MLP neurons of a small language model. Each row is named by its layer, matrix (up: input weights; down: output weights) and neuron, and shows model dimensions 0-191. Each number is 128 + 24 x the weight over its row's rms, rounded and kept within 0 to 255. Numbers have three digits each.
After each neuron's rows, "fires on" lists the tokens most often at its 100 highest values on Wikipedia text that the model never trained on. A number after a token or word is its count.

L6.up183:124099127157148124151134161150101119145140133152122091180169127125119076114106144111139096091145158182151143128118094132107132144094176145089134126116153141121178127151130156111174149131086155108133124107118142121117113113123164169086109114098167101102171109105142083113153108109126133133123120127109127120147149111059060142101102149144136089149139102094138092114148109130121146114112129114083107115152102153133139110184146153159134133125127103108150113140154167117128062099123159151110118116144126124139144139133118130114145136124125135066138175160157136136129116133144115115
L6.down183:121189139115110176116119144129159125133129128164131125099092135152131142159145076101147149121109109115149109111193151093137147128125135070102110122119142133068145137110127119127139119121163112119106085139180116091134086124167186111107165153158082163135147141145109108170128122145086126101173074149119099124141145109117137150142140102114130119122120092135154158136147139108121128097115134132165135112160116116149111094098124153128123105102103148134124115147135129110129131098107133184179110104139106131131180118100124152126146162120129107104070130138151114114153167143133107127
fires on: "ol" 14, " to" 14, " at" 9, "che" 8, "ier" 7

L3.up540:151145134096123107085146134175140176150125090109082091133171131108138142129130116128156139133121150154122110173152118108129093098152157122090157098082117145150142149130106149126135127109082098130148142147132092155101151104099139083108125109135111142149091152109140106100117121100140136131114137125130136091116113192103155124117142116148138101164166171125148111153152141153116156136160134143152138135120123132124089115160141131170111097099121128091109185163186181117127123128109097102142158126111123129116156074125113114151115148081127122142087095146133169141085121147116152117
L3.down540:102184075120108137140134076091084163153165118135091125166067104171072134131092122106118128163116138139119132151151133137103134135131116115137148121107118093086102189104136087121131108149155182137132131148125154123142140139122111094132178092126126159135140157091160104106121134140110145138110132123138152132156173130122148155133123150108137122110129095068121109112121164113152123092132147110103111137135097126152167109158126138134150113163124144129136108166116129115124135159127125137110092099129154157102163140160132136085131068115185111114142139086105132148124139152114134138
fires on: "el" 34, "ol" 12, "e" 9, "ir" 5, "l" 5, "ph" 5

L8.up201:099188114117136107106127121127110097080134114121113135105114130145103134161180120113101160105140102098107138158123137141107102145114135144141123104145105108136165167119118152139153149126122136124169155146127112110127079115136105106127131123098133178137155171151111134136063126185106135135120135086135158108148141137165114113096095094125154106113131059122167142109130099131110116121102115143163105148121173157151167130120137133105095106122106133126102150157121165105141130136116076131099100161119092194122114130148114107128114140121097140148140092087167145140081153123174131121
L8.down201:116135100082128157113150131159110129128112101090122141102176130168129124169153160128102178107138119115103132136099146152099154156119138111131089097108155095177120130147129119095161139095088114151130121132112126107104109154070172115150135092132125139100129134151095131145130171147152128118155131137126144168093157116151141112115113124125113060123124110113144119095106125152146134118146114147142112172148097080173158125167144124144168127152112099131092119126108077104154127166138157143130095146132107157139122107132136188121120124157152106100151137089088102133119131152143155082
fires on: "it" 27, "y" 11, "or" 7, "il" 6, "b" 6, "el" 6

L4.up503:092142123147140119137186135107164129100107136147160135105146121179103150154138071153128147138154122172106140125139164152093091134120117144114152148144148151094109120114123125146154082120131138151116110121129128145143135072122138151169147108122113088135139130111162118163178158116136155137150105088109134103136097111086094129113103149104169154163128174160102146131092140125133174115149108145125120125121115167102153107162133092121075163129116113138098138147151152100103124125118099163128111134097107111140120112133132119083064152128090105126175098151135087138117103104110113143
L4.down503:139130137128145089140132097148134135117144131130168106138120166137117157139132112052097121180162092140153146117170109083150145159097105120148135155112171159102110132120094139130124090148103112135093112138150124141119087108134129120139114107123117122161111150119093114118137132130122106094137116111109120157136098102120172132165110135108173158200107167161114127161155067111164173137119099125113117103136122114138143119125112120127099114110118129098118085144135196176102126149147134153113104129138125096185145087104156104108151114097105092149144145135152119127107123130107143126
fires on: "art" 17, " south" 16, " August" 9, "d" 6, " Kingdom" 6, " north" 6

L3.up89:138103103125126154136099121157153133084148105166140152116109159109097153113132117119089153119135152101148140117105099109130151124102151140119139105132153120133140102127161118137121129123154127178157129160154140131091105147089140121100129092132154173095110134093131111108127126115136184113101131108136090080144088097183107105117173108111166120123155137079120098176096164146123181170105099138141100111158131177103146142129149143090132161140160127152143082092092144134120138146072137149117124140136138126130103148136190153136130146152164112114149135153107123145157114112141147114
L3.down89:118133098135115135120128125090149146158132131131122106122117104110131121111165098099157119132159122153141152123126144138157143156112067122071189110130116148105129140172138087120124131164138157128149100132152125091138111173124088134113129094121144085091168132075146105101163149115127151185089128131136115100121139140135172129141159122122116133086134110143105121145189126159107137160105107138079112189157092103144113109138120172121126105125152145072129132140129161156130130128146134112126144115142161096139100151114124131130108175149107125100095104161116085156113148126168129102
fires on: "al" 25, "t" 16, "one" 14, "l" 12, "as" 11

L10.up912:173129151137127158114130106123146118164128170109135071134150125097166117146126131113114147129178134142126117152136124085127151098096087117169128133145143122084134139137152126173104091126115100174129131155123116151145155171103132115112113111131118115070147133126121112129094125120112130119130133117138115130171128162119134089106130154145148111149109128087140150147113175142139120155106160120145124067136088134108157139119166161120106100150141165126100115081146094122114160158111130087112088106129119068111164157126154172133081109158143077164148144132105140153099162131108137099
L10.down912:091136144118118117158124116138077148110143163096155121122119141122066129149151134117150139099129167132099129111141159125134149096143141137097117095113145090069157134158119108126112109136135132124151141124143130098149139136098139119108170083093165142178126096124186112173114142106104080147117150099145124136142086144133106092089145113118124148077163159106133160135145081133129170148124104089128171117068161149101163113086107119149134175122166112126139100134134125137135112136136111155127143149144085114164140140116113122111161126124159109130095157184122128111150126144118132117
fires on: "s" 33, " al" 7, " Al" 6, "res" 5, "l" 4, "is" 4

L5.up498:126124121147087129139143151158132104133113091148157106171116127106100136152128077100122067115145116097102164136127108150157127149062141144116124116148147135163121119155139129137109148098117160138123156151139143133118111116127143075151138159133130155105125145149120165076186147140103105121140137076107104119138099117187094119101132113188126139158180144099160124123143122112160134142145126077097116125109140123158108163116115128148117098136100147123154076105118153109132142140129140107132141128167106059129116112141127111096164115135134072114148130088094135113132134138100109120
L5.down498:115155117099132122102148144159152103116178080101123190155131094142097136151130130183124076142131161138086162159156094151131097112091147118132121111140145133165135087145167157160149109093129101103120119175103153150118167140105107132137143123104166131154154108136133126097093117107119094102140142124148109088114137156149119132090130086158087152154130107146125125120132094156134120145112109116110156148099098116110137132132129133120139102133105137146137106158120154111121101076174181116119082165100095114139143110137130105138139107118140124117137143160113174136107074134164138124
fires on: "e" 36, "h" 17, "r" 10, "i" 7, "re" 5, "ch" 5

L12.up417:122122127115142138126108177112093130127095116085169132101085141147129146130176141157175112126129100118116119084165128143147134123114103103121147146160135141051129128095126110190108139161157118145158140139096133132118092139163116109122130147164143133146156139143161183124131122096123144164120181128132115124126090139109118097150122108092125120127160148078132109093169101124163116134176146124129129112127085129111130164108156144149164149140128087096100065115110131105132124143146174125153125110117102145123158121128145120119112108071125136092168121119161134100130157112095133111
L12.down417:145128138151120154170126153157103121179084104117114114081125140102105113119128128130112135121109100104219105118117158118129117140099121114150125118107111149146116118102132141148136124167143095178162130116113121139160091124136149141096136179139128062107110139134121153135118108114098137110120139111105127122163147149104148084130098124083111131091080149123173123137111122158155138153118124170136110127136141137057135156081145121133099126143123140131138152112096105137135104172116145134111172141085100167173134176162119086138111143119158137149113116162142149110145091128124147120
fires on: "19" 30, "," 29, "20" 11, "." 9, ":" 9

L3.up447:079132091105151125124139088147176141157123076095127097160088068132107117139134138122124162137147147146107136128136141149156178118088134145152128144116128112142159088117162120130131178138115099106131125101125172143134137151124136139129126151175123131099158130097152100111110138101118078127083182117090129129165163159120150103129116144155145093155181123107117157180102129129189120125152132138136158139113108130096125139119104109131153126112117125085144123104148119137115129139106115177108117122176138140157119134150098160076139111148110075143112114146132134128125083105116114132
L3.down447:124150145122151142142123118126133126145121165135136089122143085140117149151171114085117137117144159103088162122122128119118116141100148104099086119133120151154117091124133081125137133120105135156149124141109122110116148146145160097176108150141073107144164105109098080139174081127115129162118127111125149196148142135122094088145139110139144116122151150119121114137151116092174111172089164152150130130154117091098159120121131118128119112073164116113129139137164181157133093122111160085114165099148102101133174099120146132100137114181128119130140108111089128123179114096126110139
fires on: "i" 22, "e" 17, "art" 11, "ing" 8, "an" 5

L10.up391:137150087146130122094097147110080135168154164173127163110103120148130134110124110123155163151129093084091074095115119104136118135109099160173127115144097091145167126159180181159125152131155148095127112125101117155093126122154135115117150119160103149150151160132126132101126078187107147144162109113109126142087121136155144122123118108130118121142125099090149138145145102110124154135147122143153169148120172124135140152118131127130157109143078072058149133122125121109116116102122111093120129140085122157109142148135133134133117119164135164138166128110110147160124123153106089111
L10.down391:151116096123115148135146166093167135142136115169147162113134110143159085149127128128112115127141130099124133127118101157152126135122115143075078114124141110144100127150065157141138130138129113119152092130108105099130142109138125077140104108105156121130112135121144118155154148107138127116123135126068145126129129085123189150106132113148074085132144165103163132117114127108125147113111093135154167114173126124096132117119093077136127150110118135122138151208129067127113145117146138091100141118131157123133153137120171157147162150161162137179148139150124125157107056130135134114
fires on: " and" 45, " was" 6, "it" 5

L10.up500:117117157153093130105132152105119115163153179137137134137114121163107167094123172159140119187138109126128079143184133105179154112117133134122147100143167157109132101127171149147145131123167092097135142118123137120145076115114111159131143153107097149165099114141134161097138108140086152137153131126100108107129126121146132130145061108133127109140146146117069111112114110122143136136175147146093140113147174111147118122125138125138117104164115122081129089121116118168125133139110139157162126121088116105127141113180147105155110090119082146176145136127116113115128109099082089108
L10.down500:141096151103164166113109117117127128136109134126127120094147107117151103154142140141164131120107126155131146143117154106095138130109120106123159123115103113140122124086138150148137113066131181140174152155112132172157127128138133094094123175141094115128134131101147117135157139110099137154087148133137120139110105098142117153120113124093120117095136064141119109178121165119105120113077078131134148125130113140132121127133153086170116129108153117059174141116190129146099129149123133138085153133139138097105125139114134141143198118106155141141124136144102115188120114074156176142
fires on: " and" 20, " that" 16, "ant" 9, "ong" 5, " including" 5, " of" 5

L11.up780:129115108136099137122150138137142136154117118133142121143128126117107161099145107133137125129138150109156100166110135145132133117146137104159157135085133121119116151119128114152112147153179142143184152081128155149108126111118130111128127081121120153127159168135133122113142107130093085136141162139141118127148154082145130155152115151134118073052143095080153144127142146160138149106148095092083142108120174119152154166085131131186111106072111108089130106139142130086179136142128148091111156119140138127152091163143131101134121144132066117118099128092141164181129130095124114129
L11.down780:117123129121092157166139086116089103110108182115124133106137133111119153127081127112146097138123134131092143106101135116162129101114129101151147133140170085155153127109072179098100122131134132135140136167133104133135162149123139155127153193094070130149094108130106178112144123126163091117153147148111116162150145113137146129128144125139141108138107133158091145124126093102111137111117121161135121114141114158114176107110126143144150139154127105070182124132146110104108127124102146118109166098116085143150115140164088103140188148156134113169080114112102099131132140123127167144
fires on: " with" 41, " on" 9, " the" 8, " of" 7, "e" 5, ":" 4

L5.up327:133108119162154127123114109116103089122095143109085116091129109144126127126125119083165179145139116108115144112116116133163137105143169119120097133108104109143126125118054150136161114140065131122145112112101112131116124090136144143152091111174135124137140169089117167138133142099148157098102133071110128067154128129121142142151113124139153115118164107123179176095126145103144169105149136125137134163151136142136103080118116122121142121140106164130131154160131123120162120113157154123096148105110161142131128180150150194144170113133177135149109132142151147127089165138123110152
L5.down327:156120135125135108164196146118108167134115180127160113125104084157146131137155129153109140143184117126087110131137143142116114172147112124077105144147108103139159123116135164107088070111156102142121172115121105131134118144123099132144127124135154114141124090122130097138134138111097109090112156169115124107135097127068121135143146106095103125154115078115142135143159153154102138135123120146118163169150123137108119134169142155151129116094119119090143187131107143105126080107137093134126142135123113151169135146103139126164060135142137118112148107140130094128123123141060156108
fires on: "e" 24, "s" 12, "h" 9, "hel" 6, "in" 6, "al" 5

L6.up868:150108141121150099117093086179129126089118145127159123109170115100128145135136139145139166123145061114138135155154137157135090128114155063165148107085108136107131131144134130096107166140097103177139136166114151136117132140122147138128128122121124135152110137135106137089107145110157111127152086119117121079133087130133141105139116147179140113088154139112115134105165138183173123097109123099112146125150098133159179098125118088146111125106150085115101108124178148109171131134138151119110156153150127157128153139112106101113170112176129109101171102113116110151119166101134118120
L6.down868:110151113101123142134146117086125125166122129150124139146096106124147125119107100136120076093171174083061109054121156106099138150089111159096099145140107100125170127078127100099146107133119142098150167145113108126149139137119152169110149141159120158130142100130121091161163122142096160096155125137096128128166096138121110140159115166139119165136146133128128128099079111144112166150160134122098108114138095163144101084133143125120118141156138104152104131113176166142133108145113147146140108118133125126155129134130148116172108128125146141163087201140116139107129124128114113128
fires on: "i" 26, "t" 18, "s" 11, "'s" 7, "e" 6, "ar" 6

L6.up419:139146176163110113114131151143153107127141079148150137138160139070159111129141102106129130138101111139117117156100125120112102153113118142100154153148122089131087128108155129156106122138120135116189104112107114116155142127144096087127120154112165145094092138151117106120120137112140099156159164097156144145123123116084149116143126099082103065159120130132113118149149144114093118152154127119144141130102146169150090099097111167147126140147142123059178158109126088121092129166103130096165111145133135107175134153106110112138125191121117133109133137135108128127118179178124119142
L6.down419:140108127137141090125133140121104096128179117163108156154116115143139132120148080147090109147110121196163165130105160131138148166133109107120148098116136109106130150076124166147130147147120136121133144174114141125142122105138175104200121115147153153159114096152117115124126123158131132146100118136106138133141159129141104129139122100103116166121140120099067144145108161082106103118140115117119134077109138191153123115113113141118100161131103097156090092099102097129115161132137112150108122133107149155115120113123165184100127147125139114108116100197123131088151124091152119113
fires on: "rit" 14, "or" 10, " Em" 9, "ph" 7, "ro" 6, "ch" 5

L12.up535:171116183121166140134149148153145097115163110135140157122128121095137129125084127120091140115095142148149164085082168086153125107085116144134113140110131112127129123105156086131130110083133107106127130149104102098106113122131131093152164139164154106135135124119127111144105119110123103145129149172085152112124116110127114120156152112097146139176139146138109115109169121117137142155181089119121128091115130134162149135108109146104126073129178141115179128080157165071128125146119160087159101173086154120141106133108102112112141108122132125125094095155149124115143179152129123138
L12.down535:146113173161133167107119110138137152105149133127124151093122044105158171125115129117119139114111092166091149108138111108115129136112102165133133131120130122169122145096099115132198106106104125148121112093103165138138128118120162108167124121147132114149115135108136138138124149112111126141110118125133115059130131136085122117101143074133137141153145112189166118119109165096122133142083125122156083175135085148166148169095119136129097142142110158130173087175119115118174129147144132120121121156135149109128100101131106149152118183128123122187102113129121132109122123106138134136
fires on: " o" 23, " O" 17, "le" 9, "ro" 6, "ch" 5, "re" 5

L10.up698:092134135131123148133126115123150118120087130112110133095089128119157124138110082108118125148130102107132155142153130128116122128117135124148145105071050103082114138140171145064120114156129103137111134095123084155120164128151119115151146140133117122152130130099136136164126111139124143147155108117119132126127135128178092115209109122106161132091117145146114131146146167125117144147116150106100122079148161126125159099112078154102110171104155153142141114125104120081117104096140185131135124129133131156209144115120131141108150091122089140124123183156139121168160128125132108127
L10.down698:141103117161140102100064165147121132129168101102132131165128147086123103174105114173139107144126148151086129133089133113153099133147116113114136146127142128122142133147093144166130132087128128133128125165114125111098139144131109135124116099149126127144166132135125146181133133118151149135099165123095106164125103098116146149139128073110125128174144121120167110095123121088138123128161100160116120121156088179127166123128101108106124064118139143138087104069134102146176108117166120132153113142169116083139144111110179144160127089133093139119111120178155146147122129101155103113
fires on: " s" 31, " d" 19, " b" 10, " th" 8, "-" 5, "w" 5

L4.up872:131168142140104108099112137155130117165135115114146151132141137166111156128136115126124104129155155084129144159144102149154134140104131092132148178149154133152136072139170127115117152138155159125123146134174154162142142113124146157134105137117167115126136145155102143088084130158146066084142135111114151109144138111113119132130096119142142105159120110121100128153161109101140127157086125109131116154145080095078107153150143113125155142137143156125129089120169149169130120131114116111153092146155079103200107125121098135082105107138150061098104131144095137120117139159125125080
L4.down872:159149118067127113099098094143124104134128153135149127129136154134071099156148120132123120167114172136122118129132105133148101134090146154099105127093139155122101091142143093105132161114096154103115165125102143135134205134124090133143114129156121139178142127117090151140118130167147100108115134117121142140140160121144131141125108160090168153154087124168092092144114071126128153114154155098120119150137096100140123135152114146104094122148160154139160098105121141135170116135122154155118118127084113125098138082122121170098112091110115164112171165106113133147138157170123100158
fires on: "e" 19, "k" 15, "ent" 9, "i" 7, "est" 6, "ad" 6

L11.up682:125157115132142162125136174144158151143125141142146157124130138117122099148090128166163135139130094125146169066130148110102132153125099169142120150127175122133167105127106166170154114161155133143152135116078101094118165099087108109138120149146128144138178105133073125137095166104138131134104146138142096123121158121122136107139143145164129134100142111153106095141114119119162185141162106134074109087147139083113116101104134162136125112171142139122112084143149156120173097121170117110104110139134140128110141114112105090088128091143127104127160096120135142125155129123095077118
L11.down682:139175162162113155095136156096152103112109156101110168100129151108097153141173146145131163072182111126113088144130101182110129126161109133094160090126164121126147131142162116123155138156133159142091142151121133116129146176111124119129088111149125128091106133114122133104109145138123151100147123122157109182078138127129122133131131070083097141131125107129100156082085155121148172105134127175135103123125103137067117099155109146130110155134149136063091114129153127157144121163143116139139151155135112114095116131120114122155123127150151144114094129098141139145117128104115134125
fires on: " T" 48, "13" 6, "23" 4, "T" 4, " ac" 4

L10.up271:146144145123105168126179122154128136123128118108129115139158103094143118136084161187141143084129148142127148153154101123151113131104122088131132078133079081099121129091179152131102109150149105120167139135118102125122155117118134132139121176105118134135124098144106133106140115109157138134113088139127140094133113123135132087127118147148150148155116137142089108138131129201153167094133160116114148122155123164130147162108168096173069118132163137097140143108130181138123167154128125107113163112161148106140178119146115102087144145123099169098105092145116153106107135101137136125
L10.down271:136093163130157107121142120105148138122121123126106126121122083157097167135174104125131135129127099113129144143094125140137117134051155133110103110125124136150132109146126151132131093105109159119160123109182099134143122154158160135091103093129096145139125120098104140141146123164114112097145152129190126147133147163127100137123073141133090104142123172130117152172127129107116145125143113151136141133152133095166129101171142178067113142153102080090110102166133126109102122136118129157120128105141134186140089099096124199136151140114146101146125120147143077104126165109119130119
fires on: "ir" 18, "ed" 14, "ing" 9, "e" 6, " their" 5, "'" 4

L8.up189:113132120141146111125094129105102105107146154135142130138161130134121119151092094078151148191117136079160143122100183105101114117079128092116180127152146122104142108108170126129172152120110151146144103132153133088087118124142141114166128116142160122103170130120108163117142125133154131130152123121097119099120126100133112112107103139167114135136145138168128101142121134149144194153128132142129135157115109134163177143148106155111136099109159123124122097087169133102122120161087099123130151121140114138177135147136137133123133098144118090138187055142140178137110147092126096108
L8.down189:081152129131157093144114084142124166116128089125166130118137132097155124100131138121104116184148132078161153106139128139120142142109118120117131104120165132072132110124181129156145131119150144091121120124144094144121091094153133085157165084150121087104130122150109126099147167146155167128087094136127146112121061106150099151125134124136122139125139131110126148161091116136177135137104125131100108162125139177116127128138141122125106190088147103130139109106143136110128162167171104149121135099112137136172108128096124168078125126076129125134152137115124178142131139134109098146
fires on: " inter" 21, "re" 11, "t" 9, "he" 7, "ar" 6

L3.up580:180147132142149149141116108097156088130134100112142167145134133167119088142114102110111122128106141103105131112109093157162138116107164088124128137080144151066134129159146126101118110148156117136126159101110098130106140141139157171144144149117139152123110129131110142129121100108149134100099104104108080133124114134196150129164206150115121084125108117084105108130100148124078168133130139099125133130106121124121116105114130154105113137132119057139070147147154157149155110142100137128164081150105142144096122159139116135178138135119114120128137099109100106139150112166148143146
L3.down580:104113135125104124119093128108149115093135124152121113125121092143120119162108114145102100135140137091167125089097084181102162081108132181125161108114130147115123177146136138125106166088118143146123138117107143090105132140137124131134140105117153120098135127105150114167137146115143130120123152134120162097069140125166128153145109129168128103113118140111133188073149113133130149158158116082091100208139119155134141147131132122101105134129105123157136133149105169161144148190104103121145089100083100129144143103120110099128121181135123156136136169127112128108148131143111106168
fires on: "l" 15, "on" 15, "ag" 14, "ll" 12, "ott" 9, "t" 6

L5.up203:138125097141114121152129126169131117141122140144137147129145118096123154103143081147145131050160104135141117119117102138117130141097167141156100134142135163152128108141153147131150143172152142109132125144136128123129115067112120115090144120109134096177114159109147118086121094122139140095142120118111136103119099110134095121167148122153148077118153099142166130128144144121166129142109093123114149111110074126109107178162094122108146100153122162093129132171112075114132127086161155112153127115175145120182124099122148131090130105178125100156075120134123120126124135147112167067
L5.down203:093137125093095160143105089143144105083122155165172142128124154142179119132128118160122094135097132130092122155167169138093119126151083154118135146103118157120118125089082191114146122140136111138158091129117153136132156124150135096126133119116092125181151114095144128144067180150137160140131149108107161107128127133112125128118144093102100134124112170123123139121126078147141128085129087134166128148107129107135114116169100137129136146127128163116132130121105121133147121119133153172133087118075150112106193110103133146112126158084141153092157120155095132130168143108128104129
fires on: "p" 16, "k" 16, "w" 13, "e" 10, "c" 9

L10.up377:131095146132161133115122121096120113132089152150091175120123134086117075127092127145120093101168078145153141149128104130137140182133153115133136100144066109145122147124116133140150114079127060107103156097128144159116139159174142113140107118123121073169131166142136118125122131125111140181158177144100145135116092138131136117116103144140127100143097130139126149182134174108127110129136159141133093133109134159150139120151124142143133136103095151130135141080154136138125164129154121149139106086121151143162082114104142119105128128125129146103119145158169083117174137113114087089
L10.down377:149120085109118133094153164118126123156140145107085127089139124111123090151162124110136126120125113129115111104118098154117106137125063104110136085143103089151064129158140089124152134137114102104098150099099123162144123172130146116134108159110147154142154107147140111113149100101144113120155120090154112131162125105140092134097145110117121098131156126150115128144156114089127128208152136130106184104142151194175110112129127134117145103153142135164139108124125148098169177150107118137118133127099154097115159116106100159128126127136126153158116126135167175192142122121113122132
fires on: " A" 21, "-" 17, "u" 8, " a" 7, " d" 7, " de" 6

L10.up190:166137109136114125158123134101127125107104115176105146106150132109089071085112145127137152122113123115162135090153131150098088148180158129166168135101157132061100104136161137111164112118102094155114174155161125071154104151123135126135152124136135142132113110152149179143122107131174122121147100123159128137158126140148139089127128137140088117124129139111086097138173136129110127144142133104057085097117096152136136108088113111103113122121095132124104127144091148139119118127175136099063136094138121132141154139133147103121125116119134135135161105146106102148094133091116139117
L10.down190:110144160107134149149163162131112148132138099140146131118151112125130135136104135153124145090141146089096152184040147118152120128124095118110109111146124167156126125133121123164133098131169156106113125074093126123154119072123161169122149159185156090098155138122122094114136086127100151111144150122110116134116098119121114157097132177152096150124131151147095140053122092155140123136136158119110132136167100146098128117147127127110136152136172074097122120138127150132144130168148133133082123103153092122120116142098164145091150116114118130146122141122119163161129131117138104103
fires on: "ar" 16, "r" 15, "t" 9, "i" 5, "a" 5

L12.up388:103159095129129086148168128144160138156102145110158111120091139174108186110155159168140110117160114142155130090105115145137132121107164144131167130127102129116146123112152115160104140142130129117110106129089175135144110107141115132134156138114109119121135125127124067154098123099155160152137121146180101124116119114141138161100124079113153132140140122138132125082164108131096124157125118074147177165133136179079127174109143122141132146143088142081131152101090120095121134112114132133196142158109150140151105145141138084105123135106128132117111089160106131082103137113135135165
L12.down388:103161152141138146112107134119120179139144135099112144141072121138154117108101114122082133121124115154162146128075107119142142115117094121125064147131108152115166131138150120111105179125173121149153189113120132102118149132156107157094127123145096136119145115171111153129140136164185144127113115124095128112132122156107134146138155056123156132113156113140165149162147133102133127173105109085095109135105138124071124120108147108137096131165105102098150130106156175147144057144105142125133148146120100156158092127127104129135124124106149141138073141123117131118141135132137159095
fires on: "′" 23, ":" 12, "20" 10, "ate" 4, " Cl" 4

L5.up888:143109115091149157112116105078082126143127159138083134111076101133077153091122155134141134153176108184113114132131128153104146125171118156092148124143117146110119094140120099105140113132120157124150129163110102076102165059115107121100152098140127175135135125135132183139116123159129135166141123157119107137124130199097135140103092132099110112095143163112162151138107129141126110142148113082154141124124114148106113155127094158138148140147147105145156087131192125130123125116117115111133162099133160136146107157117111121146141139135177131168114123111109139159148106123116109113
L5.down888:172123138144125081096136133169147153126134091133126143091141126132087141124105125138113159157129100143121113148149094139100129132112111105143088120152090131163120124095145146126131135125105122125146145134127159108103171110061129123158154093133099156111131173139126128153088121146179157138116133128117122119109112149108122122145103120114102139111117176169117167147170114157095135116114107118169099118128105079120129123126181134150098149125096165158121089148108129147092129085146164079116172127116155157127148092120114076116109111161149149151115150127138175129090073139127145161
fires on: "ri" 20, " S" 19, "ain" 8, "u" 7, "ad" 7, "ac" 7

L10.up576:133111160156140133137137155128137150165135174130136059117127086141086124140133102149143126135114138132107136098124094130134150102109148134170132117118163118098133159124137161115169135153141120137120116084142116095112159100135159117123144117125090134131163166144149119150144127174089111122110108140144095112138185127143135130147102172160148066091128116129156080130153136122102133107123098123136145091149152165129104162128091098112110107124122134062129125176137128165103159131141153081109172108138119145131150167157119167101134100115125110123175166148116177140108131133127119088
L10.down576:129170136099098117156145111127155164137124126142183145112134141105094104176144152098157108130136135121123087163118067116130124131139141100111104127162114086137117088113065177089113137110093124147111117182133111096127129172133098141173140135086115143122142092133117121145137136115142154091145147104148146131082091139143139126136146123121082114145127163124147161100104123126140135136097111136143103114158110136137135163121117138142152107094131122055143135139108072130155137084156176129134129133161122132121132103123134134195156132144136165142093132150133129117138132128113086169
fires on: " and" 34, "," 18, " with" 15, "ing" 7, " of" 4

L6.up480:113183151075105100136118114161121110154119103128105103114075134130077100098103124096143151128128086108157129159173128146090139098108132096117115105113129131120139093142129152153157149130116145117194103151122148088127098157138097131112158123202163111136117165127110132084132142075105139139126143111134124091149156131131137157147153132118155141142109125118122132116157112123138140060069163137145110120138117123157137139108137152136114095135123145093144129130091146128175122102162131132118180121118137138124157136165185101098150147136130162096110111134098119132118133161131151137
L6.down480:160108140126146141090140102134129150139124154139162168120097093140087135108127162157071122138143084118120116174101126085134129115137146155120138140128093151160131141108115171130114112138145081115091131134133129124121139099132137139133091094068119134096132156126151139123099172121179127072145145124164086085118137079123181142129116157122101156132126164086143127153090151136092107167125093131115114161134103101121139120106093121168124124117132128114176134153118157146160150129110127168167163103158146158136127112111147080129137099124128129089163095150097108155131118143125130134
fires on: " of" 75, "e" 5, "z" 4, "h" 4

L4.up441:090127160118124126105086145145105150102155122127164127113154126118128130097101126124146130126119141092108110107105145166122100126120161137130104175098158137118173142177097129135152117110127133135136106202153085169105128102100143144115156144134100136129143138119163169131107118161138145120132145121135150119127131129156125138151102129096162117103117117112144150124128121131143134144157140083144170121130111167153109127133133161077121100160116104088092096165157144128114108114101101162109137058111134158144125133102091139134183104092117131124098106124137157143183173167100067145
L4.down441:129124111133123167142137121115084155085140113106157134101126147156155146172117083137122158143148122131129138134101095131103120087148134115163145113094120085148089117156125129114087153124157082190141142156114181080110122147119136140147098128134083121149140141125119152124151092121175151114121123100113152154151157132156157145129108115150129129126138098137182110164113131091097110113072121147110093114161129114115160144142112134152071130109111140125105135125158115117157138132095150112105118145138085116135132159173137146121117129127132091132164163114090093164095158090171159114
fires on: " ft" 12, "um" 10, "t" 8, "ile" 8, "$" 7, "one" 6

L4.up94:177142142118143131126133121166129128130150151144146132081125115099080146166165143105156116123154167136151137126136122130119126076144151089184139109095145103180079172113117108176135095145121111113099141130129135153108161173101094142096136132124098099118133093148110106137077130133126099127094120147144116137151122150115114102132125129139145072145114139094177139084158121101128118129136102107169120123120133152139129124167109077112098120120127141142144111112137125108122096143163136096161127119089140102143132142116100152068105112150097093137099112172145127147150164082126110157
L4.down94:122156125106104139141116139136152128139114149108117097117076117146141128113083139141101109130132098165131125096158143127138123113080145100165128166077104145168111130156115137133230141142130121149114153123113102107098140143127137129130166138138140121141173159102100131123112204129131114132096133127115147166093114120142125122121049127102128124134123176106102139136159128122088155099105126113141132100072134155119117123135095089094139126147200140134119130090116167136116128116127144118131141116078134117129133173172120136105126155123132128140150165168126125129095144139122154142
fires on: "k" 23, "l" 14, "s" 14, "h" 14, "st" 11, "ent" 5

L10.up365:119088125097126136150148129089162081145147141126118149155131143120098116130132150154168096136128155191115108137114134088132150123143117127167127127128095120142103128180123120129153091121120185126096154113100109118140112083090168108099097154141142146118143119161147128109155137155147131128121109102090124117107142114104164115109087076094150104109141142122126123145134159202138137144117090123122110120158114137134135138105108141140155154121148126123126109180128146146136110141133156096065121075100084089181132144144128136164148116150186101170123101126140114156122113126153151123
L10.down365:108118107116125119153154133161132111109091115161092103129115142133102166127114165096133095136142126163128120098132095143140140129126124134142090143123072143163134134100128135128141161132120081110111135117156131144133145095115127142126179095148111130113105105098107128140130109122112150117196145124120122156094133161154132104148114154112099118102117160134118139129085140074123176127172126107095119153114169131113158195124118109137097096113181119139145151102124159128092117117135135160135133145186127148078160176111145150147118130136180141138122129076140120116121141069068126133
fires on: " S" 23, " s" 22, "ad" 7, "it" 6, " J" 5, "is" 4